Part of a small language model's weights.
Size: 21 layers, width 256, 4 heads of 64, MLP 768 squared ReLU, vocabulary 612, 14.1M parameters.
Architecture: LayerNorm before each block, learned and rotary positions, biases, tied embeddings.
Training: a variant of Muon for these matrices, 220M tokens.
MLP neurons of a small language model. Each row is named by its layer, matrix (up: input weights) and neuron, and shows model dimensions 0-127. Each number is 128 + 32 x the weight over its row's rms, rounded and kept within 0 to 255. Numbers have three digits each.
A block is one neuron, or neurons of one layer that tend to fire together. After each block is what it responds to, as a language model described it from the Wikipedia text at the highest values.

L8.up99:189125105101132098119085098161178149156142138126069144067067163082104125127151090117169118102077122132120165079093094096141169147182163101123125096104147170131166127099181115167062139177143081172132103150143203115180119094133087125117110135127093198138116111149091129151144083123124133120082108143145137123160130104101095112162128189079158129089104149101149096103186071152157081112117
L8.up174:122108148101123168176134090184106127105155118180155163060167067152093178113136089129156092132143142152126078167117135137142128093148101119120112114096106129122147095125128101173119050171112172153153088110136124137149098139169112120179116114120094096097136087140089071135130156141127054021131176034116047137158122117057091158151175097118154059140097096136097096113188106163144138098123
L8.up475:121103137081150125118123118100153134115164185170157114121152125142163190141148075131096143161101151162167125181152126087172102125155010161118108135164119094144122173105126112074142112137082067143175046152162148152120120153128102126127120137096135206130108113140115090141125111174080173146112118129164115104196080144133163112167179130154132188099153164075121126150130105159104108121155
L8.up573:105093120097135126135170125146097159110155165128116151151100083124117124122062054130107082100127129062127122168128124113161079125192205121133167116153114125140142092121154136111148116110087137137176148090115166126102133116140141171159141081153093164046130149115111071192166146186122136166168219125228128162132109136107118148157164087096125050114094127135130088171118123105104177109079
Responds to: Article after prepositions

L11.up61:096054153111166112098135118143131127102093095198141116102140104131133176122090103096169139137131110137150124077102106145129102175055154119061137101114108142109095113113185115157120109144083100117106242153123172142120089117163159144103158097098150095092166075135100134177176166134143170128114109176202142119134084155113161097144141077111111072132155108094152174143155083156137133079107
L11.up65:092112157127095136069115139146117161114117161123136144148098097105145178047107145139121154113128141201073135161145122133206062090155125129169134090089152065159111105109170105183088125109159138135134130151138131135053116168150107173089089116117065163132146181149153117167088121143085104116177090160153192131085129111156107152145084156126112136085123108152139086181131061186129101112209
L11.up72:148083059115131171095135125197098068186168117105166132137158130136177124167120178103131127129095149109129125172124149118126099120189152120101123107154142098109114086150151116127147145205122202096139117211158141163051091138120105168110204141113165158102095108116183187080182154123067087129120153156176114196156140137123144138123112096126182073107127107125134074101140110119165098069128
L11.up82:172147138183149128105074150140136071123098131101128127146138068112117069143111100103097096072155232058132078074164104147131127162136199114089135091096149089112109146062155180155093125167109148143179121124095162167168097185118147110136141102165117144125100129126083114153117105132068140116142105083154165157168108172198110172148143107121134087125138076099135092143117123160109145126105
L11.up115:073146141163137090093107101148141085191115202170136177171178167106190105163090127174094116116167160077074105138104138163157156124125062124099129115076160125141098094100065151137128164148180088121164099155147131138129164179066149091080069135225119131058102138158136164125140175073138127158173092114135116156080112161053136112123164108111114154099122104160118090125183111138088128163083
L11.up367:114121150069163090117135112161117164137087159114097065188118117098152143092136102148097151136192087086135100112132169171104103060151189107143132117133133105102115122113075148063189148070140135170137123101134128137160117141131141115126116174102096070153117115145146109158068078118099091165113107084157180155122095114111149105145157118121084070145098158119146146104117126110106168135067
L11.up406:118163117127028101089115143192110099102155172117103177117108125099118110146049160073134136086108128124189163133184108196145105098122150146115108138116191168112187110143104105125139108097149191192097073194126141069120135181108130144118134106095101117086162134123153129152173108146162125113070164146087128148110119149157139136171121166113107091088126083126128067158106145161107187079157
L11.up463:094107101145167196164123145097144113125138140087145152155109080111121110190103135130158133064180144093059120171105140124152092152046116097111102059113141129085134129087130172129159212123140166077146088204100162108133107105132134139124075162117111081091117134105117128129174124104136135101091146153081148152147092190116120154227120085082121086097140113091098146143122098135171128117143
L11.up473:137120152115111129102138125122208142133133100124147054115173123105121090140162145109120185097176077137134161151173062108121132178129166127114110136117145143163109085150161169116107188079100124158134104100152123170132079104135151148124140112131106171142130092162097135145152108119098093085202172155108133091105135186068166133191098121138150085040156092099122126161184180162095077091178
L11.up483:179145123111151098118158167112120129145156179108122102118119109139124111072127189158065152133110133136169147154110182142113153119169123104131107150117170103138093110160128125110124070135172123160156191162099164102104181118128096117148097169075153175049079187180149090123061183181127094145131143098100135171148094113145139095130107137131131125133109095085091099133129088123190145095110
L11.up600:131136115117160087130132063081131187162055122168151112059158159080106119157110150114131137145115118054127137103082099120154136135142094093148125163140160100134130159106149192194134116079139119130071149132130108162089146142097104134067063148080107167142131147135141133148133105193076176073125155111138132074158117105122137156144111153148169125134165092079141140156112111216135141103182
L11.up646:165114100171191125033120127128075081128181145168115124143184138126134146128133137134151126115149136086140105116148114165122156139127162094116125113154090185112041127118129183103141167105155125109173142171150125131153149100161120151051152126153090112099131134076137065142151125146087088101152125119105143105131124210098124129116064192126177075086100116031165106099155102139105143075108
L11.up702:078091112132192101149120103140105105064143172170077168107159119101154098169137172158106156068135130155154113162122083119142131074147108150151177193122128140116121134126161142080154137149148139131127090168102136117076163128166155142121130098153107162090147102102141147125112067063116113134098181133157159129166114196102143166096120165153106136104078114042131094114149110149077076062069
L11.up711:114083110156168208123120126087086108111108133162096144142115152082164083152114132100123126108064080147145103084047155121126173144121107111151123130147157122160170115177143129147097117146127199119148160057163092131101123139084090122075108125157117086169121165182085156134101126054102126049110141080163124108157153137085100161147119117109182095162109105113109097142141172102165151164100
L11.up742:116110147108084158098144102142171077144120106066122111100132139112129119130161149153174101149154115169180122191107076118091073116146164126154158102108183176061158139092152134118162159130217161157130122128132115173142183138083127220106159127087055128076142106132141146146192123130123140090102175131128093100106122155148125137086121094103159097130140136120099142110123103205082111091168
L11.up762:108113080191141110164131158158133081140118103166098103181134115118116139100093187149110111130157117156142128119122127149116154154133083114118175174130144126132133150135084081100140130121151106145139109139141161129098125079101114158086097130186123107152187071176134121083099098145183190140084136108134105124164070149114126206096195169120121131116119083079176105091148088128132141142152
Responds to: Table header separator

L11.up8:136140156121119131151064137120129095091083180123163106172086138125058162119131157136143104135156149133128158126138173104139083140130124103104085077102133138150056119118156150112157105143118164126134201131151113150084126107102131128066218204135172120126203153178115168117106171077144130098109153159185103118175191134103080132200092181058126153158096101114091124149106116177142101115071
L11.up52:152138194071142134147118119119138117194169175174137040099147082129098154200090124100133112094129121167168172114041066128133148132126212137101118138132185126152065096189086127119136143112140102177168089090196107161154094067194114157166167160168069123100113126106113129121093123154145071163115091076140135101124100130087097091117149150148126080102141136086183082118147097139071138061112
L11.up113:117085143088124176157053122152103084139135134100123165155163180081165168145105105115148138085147121146112154179133122153141124076168174073146156160131169137138069117132122136187087068142110143109075065170137134077095115113144097093144170134159126079110075094140175110113140153123161128116147127104142141117104134117123127162185217167135091125072109138134138144113167119170148195062104
L11.up132:126148165154143159070139074079167095106097207197117172130135144126086132139131124117119116128080173140080141131123222054174110168112115132146126187111067144143093112098119145127109164116123145161098098161147111165072144149121048132176126104173014111134136137092146130165147192122154083137143087179146141137145127126129111183134136100137113121076122167144158200136144155092126126109069
L11.up145:117160171075180143111095138158113110125180125165150073121079130102107163099132159148117136097113065064109190111127143134091108138109133065103086113101181101120090143156138174132136051175116102120165186120095183117172114134181183130145108084104140117069058152149146099172142106144107153126145178111131165111119119160135090126157133120132071155149108059156148137153136123215158157083138
L11.up159:131113118168146160176141097080064147107122199089146078165174156144103096167175082173146140142120099147170098179157129079152158081161129072169069138149121116173079075116164103104113187105132093146117109132138209121090163114110121124048128121126073154120100137098121147130137155110139112157164120107174075106076103115069100086117116126080125064142110097115140110097094139165170151105126
L11.up173:173126136171073143141158091107105149163127173149121185180111079143127156137131094143083132142168138135127129077127034139106114131138129130190150124193137077136060161141172121178096154078133138102145180155152170079117122134106087140091168109095089117114100119069163109111116199118170143148074133117131108159129116174187122111135087125086116063096129153180103160183130111098115101110095
L11.up237:122102134162111117180060120208124115133091106142123089112160079144094198177131127093168152055114070121128169074114113164142076138144083167112157091081135100127151113121113162120124100069101103142156104131109148165167099094110136077171139078109163148148172130111090112130212106183105156151105106118114130098137120096139152152120126131143092141090140073110158148111129191119097157114111
L11.up250:139023085155182155203119154175126113121141169147115089157162113123090066134109129094146078140125096092121126170089141085113088164161136144110085150128093132168134117130146071072156131147093133144147130145157134158111125211113129110128116190154084185134141136135105127074140115119073108149201158161115104172146092145141127109090131104079171148152126129127096212122187161185144172166127
L11.up322:115103186089092176178159146091110142114086107135192130109121113096088159148107111087137161112134196171138144086159090091097109211163115101120123141159128194155177094127082165066109128096155162142117118110163128143186083146145120137111122143126095142138068123125128097059169166074151114132184145083085139151122110117152105204155065160133153105111121147124134176119106100138183120105110
L11.up469:159119151125144077170140120129101134089088124109133110120150176109101129117101113155123123163045087110118096167136124121102176095113115112145144118166117098117120142116133173176116159163087083147108169175118175061123152151118182086105065138163136148135110181140131190129215092086110123212152123089048113137124117118073111101091076176097092143138094122161116117103139081166151114124122
L11.up565:099114163143198076095093175133113055158122138098112135150116135081118104184113114065141136057114107124143136066146125173123143147135108102149145140104081143141138109122108164119118151115082111165112164122144143135150058178189154166210109139122063137078137140136171108121189094127235157156095139133094130094217189152107133132158149126153037153177094131128152160148081082081137125183106
L11.up587:048118171127120102084132107129115149129137146156195129152121089196125157125113136087118081171059189181171164153121086143092077098130095126115155128096142096093125133181132127126132148132110161143092173154075076152161123143125080180110135114096118074170116134105106112101059133124134137120154169078124133046138143081115085141122137116068106122137076153149167136099141187145163114090100
L11.up670:134146133164125183110076111120109064117119132157132142084179194124083144170098126086123172115083070117081179124110098160128097156093124147132107140141167146149102068162137096166045116146110133145135148105180139152128091104177081134152140149153094123115195110093088115089198125107069137155170089059075177077138182147111152092088089129085114146143143145176043188132139176157162110120115
L11.up688:080164166138169122177102073109134141120140132145106054138149101084140078067144167172129104073125143139137099124158182158095151119101119139107151117158149165119155135135124122093160103131141099128227104074157145127105162076136151113130123212108094132163158104161103107122142204126088100128127130205079114077173160059174135100105107189112106114136091063144099199134096155106125094079101
L11.up691:094174104141154157125104150143204148165129094136110108166136177069153061153101086055108098102177140124168096135120140153104148143122137109109102090114164141141121100156077167112172116112172095023093113112157135143146116149216073091047144121216097107137159165133135158063120155175098122163193120108124160146174129133181128181133147139130135123121075097095118154159106073145096128095132
Responds to: Determiners before noun phrases

L8.up153:096145143122073084120082118134070126138182145196100137165097114097174099149160147187085163077133110100172119194124121114134194094081186163170171153141155165096100094083159181138141106161107098080140080133136141137113098122166122132162083092155131127146144125128136108144097148020105099107137155096174155109091135156171139099188143153090141082117110085089158065127152082138127111104138
L8.up504:110125162136083122090131137171100120128136113175155145172171072201163140111076172168127113146176140057118084102150178112157106167070125124161156148085079101109106153139180097100123115138159205124112156111140047132163127186143185122090137123104152129137137100121116127147089143105181182140106116192191126148160159098128131184090147137096145097081133092195114119132160118146160164116153
L8.up596:139136115122102120177154106096113096106141147138118085090127133056168108143103191160155177101131134149107115170125089140118166106109203112179121142168154110094105047175065132126151114116110116144169095133188099123106158155132093140139178095109190126096105191159176125115106070069115128076112105102156118096121122167121134181146144113133161177110127081119119139129110159110137082101116
L8.up626:112107146141203096107136099168141113080156117131183155183145108116131217146101145159079142134114080148086218099179117156131196098110172166092090146116150073101123171105114119122117131147168101202173143099130161066110108134134126169146101121010101069157118131117119117104101094151133145107111146123081074149142086138103091184115128141113151140116124108154163096075113072136082187166100
Responds to: Table separators and word fragments